MLP neurons of a small language model. Each row is named by its layer, matrix (down: output weights) and neuron, and shows model dimensions 0-127. Each number is 500 + 50 x the weight over its row's rms, rounded and kept within 0 to 999. Numbers have three digits each.
A block is one neuron, or neurons of one layer that tend to fire together. After each block is what it responds to, as a language model described it from the Wikipedia text at the highest values.

L8.down441:399553502470455490457376446486440494519482512532565514479560476446496480477442466491585467488473492517530521574532515586463578516476564480530502502547560496535480498576567475420567500520411502482525487570594473579462414554479452413469458476482477469443566451469483555448418557505444597558570527615447570484571492455539493534508512420570482483510505514558512541512535539382521566534482
L8.down1438:492552515445510447454544568417444395461552454476495507483407532339435563508596470461600489513477465467399475543556474475506568477606482425505564573496488515594446530469601485503525534503458451450539553511491459494434512421528483425525439546392549455570487520550457506460482495484451517533530518540530513500419410480453547472498503535557498522570535442480613461520498614550532570518522
L8.down1547:557600500479520440536451486493451475559454537563450455465477588564469412514460540441535555492499517619453560587530462647622435535544538496488520469579470399569516454533439520480420549469399509513417518521502482497472495497520469526604557453481611417471392552528536506548482447499493556439516520552575495501432428455491455428477516502454498428545571449526507529445550575462554493467542
L8.down1876:567528543451459402527518511381554486558519475451417410489448581440500444464556447502486530572554525526570671546486570525489524495457544541560544517514537496509443498488541473498535580430487421531580494454540479487560445548487494426508405512518567418449528483533442485556474495472458442473531530515572446483550540531442526501467492458447514537504521574470422400476444497547437596582531
Description: Common nouns that classify a following proper name, such as club, scholar, Historian, King, drummer, Highway, e.g. League Two club Colchester United.

L8.down456:413505476544505549555527368459545371610428529488470571518552500558460518422485427528481394512478539563499578470507474491542571474513499466461592413456422527574493441503564454496532465469429532493546517492511513526532482552440528512501450499523484458465493478422494439458552475511495609421455482565508406529490487539404557498547559463522422474473497471578498496531499582444485580536563
L8.down838:545412599468404502520503462481554436591584513518573533614488500520493469401535548553511580475557479492507488457495485491563499469476496494623469459448530430435481499490507480553462462441456596579617468513511497435514545402494490513495462455500517465548497525535580504515499458527491464500432497462542352510598450492523463423467422581522465460542539433371489545460498611429397505486514
L8.down1032:488521471525462454512522418451446474397515463543484478508455492535371474527523493505499528479508426500428522495500547519422520474512485476508423587523537507495467531558545552451416535502566536588575481465514497476514488501578393443438479481490455565503528561517484523386528454539546536401513552478538571490481452508519460474582517540496540484590556489552493430539561416526452531502429
L8.down1230:513483530564384464474540426557486419473538514536569524533564437485490513522482535580421434497515520489396442570486513483538583443486491456520438528493469414448549512535445506473436501496453438524583384524536472495542484472494468479514508505433578470463491485554459440492533470495509517550479565533524448469537551568492476426514517561542527472454557501522507532487489440498487515614469
Description: Numeral or ordinal-suffix tokens inside military unit names such as 169th Infantry, 101st Airborne, 3/10th Marines, plus weaker hits on "the", "of", "in" before organization or group names.

L12.down998:495540514439451441480576546484527545437423504472539495435459399548476493590523521510523496529589440582521454480429592540482513563493497536554458517531475631417573449488537523446439484524501483524535497545499437495456436450451573544528381509527479417448483383492542533460415565504527504559543467457511529517527501568513472436513500433583442513459519525452525455497554514491539442433520
Description: First word or piece of a multi-word proper name or ordinal phrase, often after "the": 3rd century, Second Raiders, New York, Communist Party.

L8.down136:560442450498476495442521513521542476516535435531502542471449553474550450556567581545446442483492387487537522607533541552524420561470502466513596443481490539507533448582476511539432499546460486512533565478467489523498434502522469491503510467523511470457434366562438426411518533500517428522435500477481526540500525512586510380549565569492448449553547463555473476467555493443507523485461
L8.down271:565498515502622507520519513465517580494507540455530506463504462502475516587434514535522608493477544478607428508548446377503439465488534449541458495460525359543473495468461528525492485564537563513532559487462617501481486574456525555410566505473545505461455503346550429430595523481460492540468591500527502497551550457459552540484530469478493562478425453549427435511470454519467422449418
L8.down1540:511473594494519533514560620500441549549413527490483433493496571518511499477507529533411473553462417486478490471503490508467540534586443487513507560504504468528440425474503408433564534470500472493417463459476456447489573538377500529541449583578537551553441566509479462628518555551492513528504470557474483496526510569588490545427476497494428474515484518474409465390522567554476490501507
L8.down1734:560458522552526509479529517491429617461471494481494486459525530497511481444453490470466526455504494505464513477491478428465544499482511439433407486449476520641560499551437468533466501500420549569561452470513569488392523501509469637509502536555486549532558468476566419489484485473492423509510584539518465440471481513545527457491512525402469502518485371470468462540484480461454453420461
Description: The second piece of a word split into subword tokens, mostly inside proper names after a capital letter, such as R-id-gway, T-ub-by, C-rum-lin, G-wan-abe.

L9.down405:528426561456523511466494533421530562492527451551468501479459500481523525561528465445532494519397451535421459498469442438481508530523511567576498508557530469596548496459593540441510512517498428582531538425487430505526484537517520608505453514480500510478523541460512458580561556428510527493490503476526522576526506459454499504500486514511515525479518465540551469501470522557530501485477
L9.down1124:471506453419486520497457475473488569510527469472453537478535468474564575480543587489437542467497431424489494472426474560483558460605580441505421541427491529432504504568460588509535453460490463477495499481627545655523460680454502532465524461558426456461600396519507462500498440483481500408517488487539461494539459420500444521514518490388509498494494453405485439503547406509502456522398
L9.down1743:393561502442461432507460522463410548589446572569561463435524573528495525478484521434528490465486512527476423566556593478529491552526412483542574536570570538508488421511452480512535482503503511469496429509474516556487437621565585504572527470428602472445552413547470535392479537602519477496436515563449440587395570452459518541532461472497474532506556409386461525445544523476506472496523
L9.down1895:543507525501488569536504443488525557501525502431482532466450434561520488482569422525469516448448519515534431363485547578588531498502613525452534529503554511523560335530574488537477426486474492519514524470466553453508525518542514446469512494478526446578465495513469604467633488456541533420454554582521467474444457538504478518559455493575530631450496441518398503497561524523457534513442
Description: Word-internal fragments right after a capital or short first piece, mostly in names and rare words, e.g. W-ign-er, Gw-ed-uck, Sch-al-ke, R-&-D.

L12.down79:400558539514540351477535445511529457607429502535561486441464465456485582529528560536443468507490510437464424489538539527463473407530491571490474444516449457576499405622374492589517507577463497510557475498517435510413443495536556479515525521457487485536604475524526498507481549447504504468485554442522523581508440478469513527535537578486544433473484615508516517534524426531529448475483
Description: Early or middle word pieces of rare foreign proper names (Hénault, Drúedain, Hephthalite, Kedgwick), plus occasional "or"/"and" in lists and table pipes.

L12.down697:525496441476543480480596468442482522537530579605523511454485454473471577421496450498500501450544460452515516499447519551442546556555472449464546570604548538460469478527502482491472444539583531532484494517451456555446475534570453497526487451439494539517562466571507476388560423505502588530542499528554448513576448501468508474566497497579507494459505414484582489453487403509472486457601
Description: Separators and words just before a person's full name, such as table pipes after a party (Labour |), list dashes, and, Mayor, forward.

L9.down193:389551584495449492491479574482430476538534558401558512542455597444572467554527578575531469551497574517504572511475473443425556604490598489539605555510523514463461569451534524505492472556505546484548555543495543593562510488499552542596487503441528493475488478533489474338575484523426424549506482561515552396470540503489480466465510448539454489585517453567507462451442549556548536495494
L9.down224:526505513472568570506547471470492428537582406370508530631476510571455504482474518526488450556477499527440551536457530498567525584550463472539539509508466511449506521500464438574574494538476556521557460522450459545445481492469473483451460492529441476439516523491516480473558508514528523511476525509552514501593585443462447471506635537422526525564547548433532465480475567458480574507454
L9.down523:498484564429481462395584462520409461465459569433456447557569454567533522485445402543500504422453505485548516512473504480471581474601529560494569472505522497478512485456501508472521567410509538533508493510541521561451543474539524575466536532385451508534548559503498484508497466491541423614570545464437605449510553460435505496498506457505488399597545582447437438463532479431479408529499
L9.down1238:373478437485388419494580444522409552547534435533586474467507519554541494514412401548473524468474491535451442572448420480523507540471535508504524396528534531504541533469496490475495394518556478591401488501509514435496549586480491409542516483568466464527477437513599516547622547413454474558552432421546513422548493518537498455555499623448486469534451505420489515463439569524535473447538
Description: Connector words and suffixes inside formal titles and names, mostly "of" after Duke, Duchy or House, plus ordinal endings like 501st and 20th.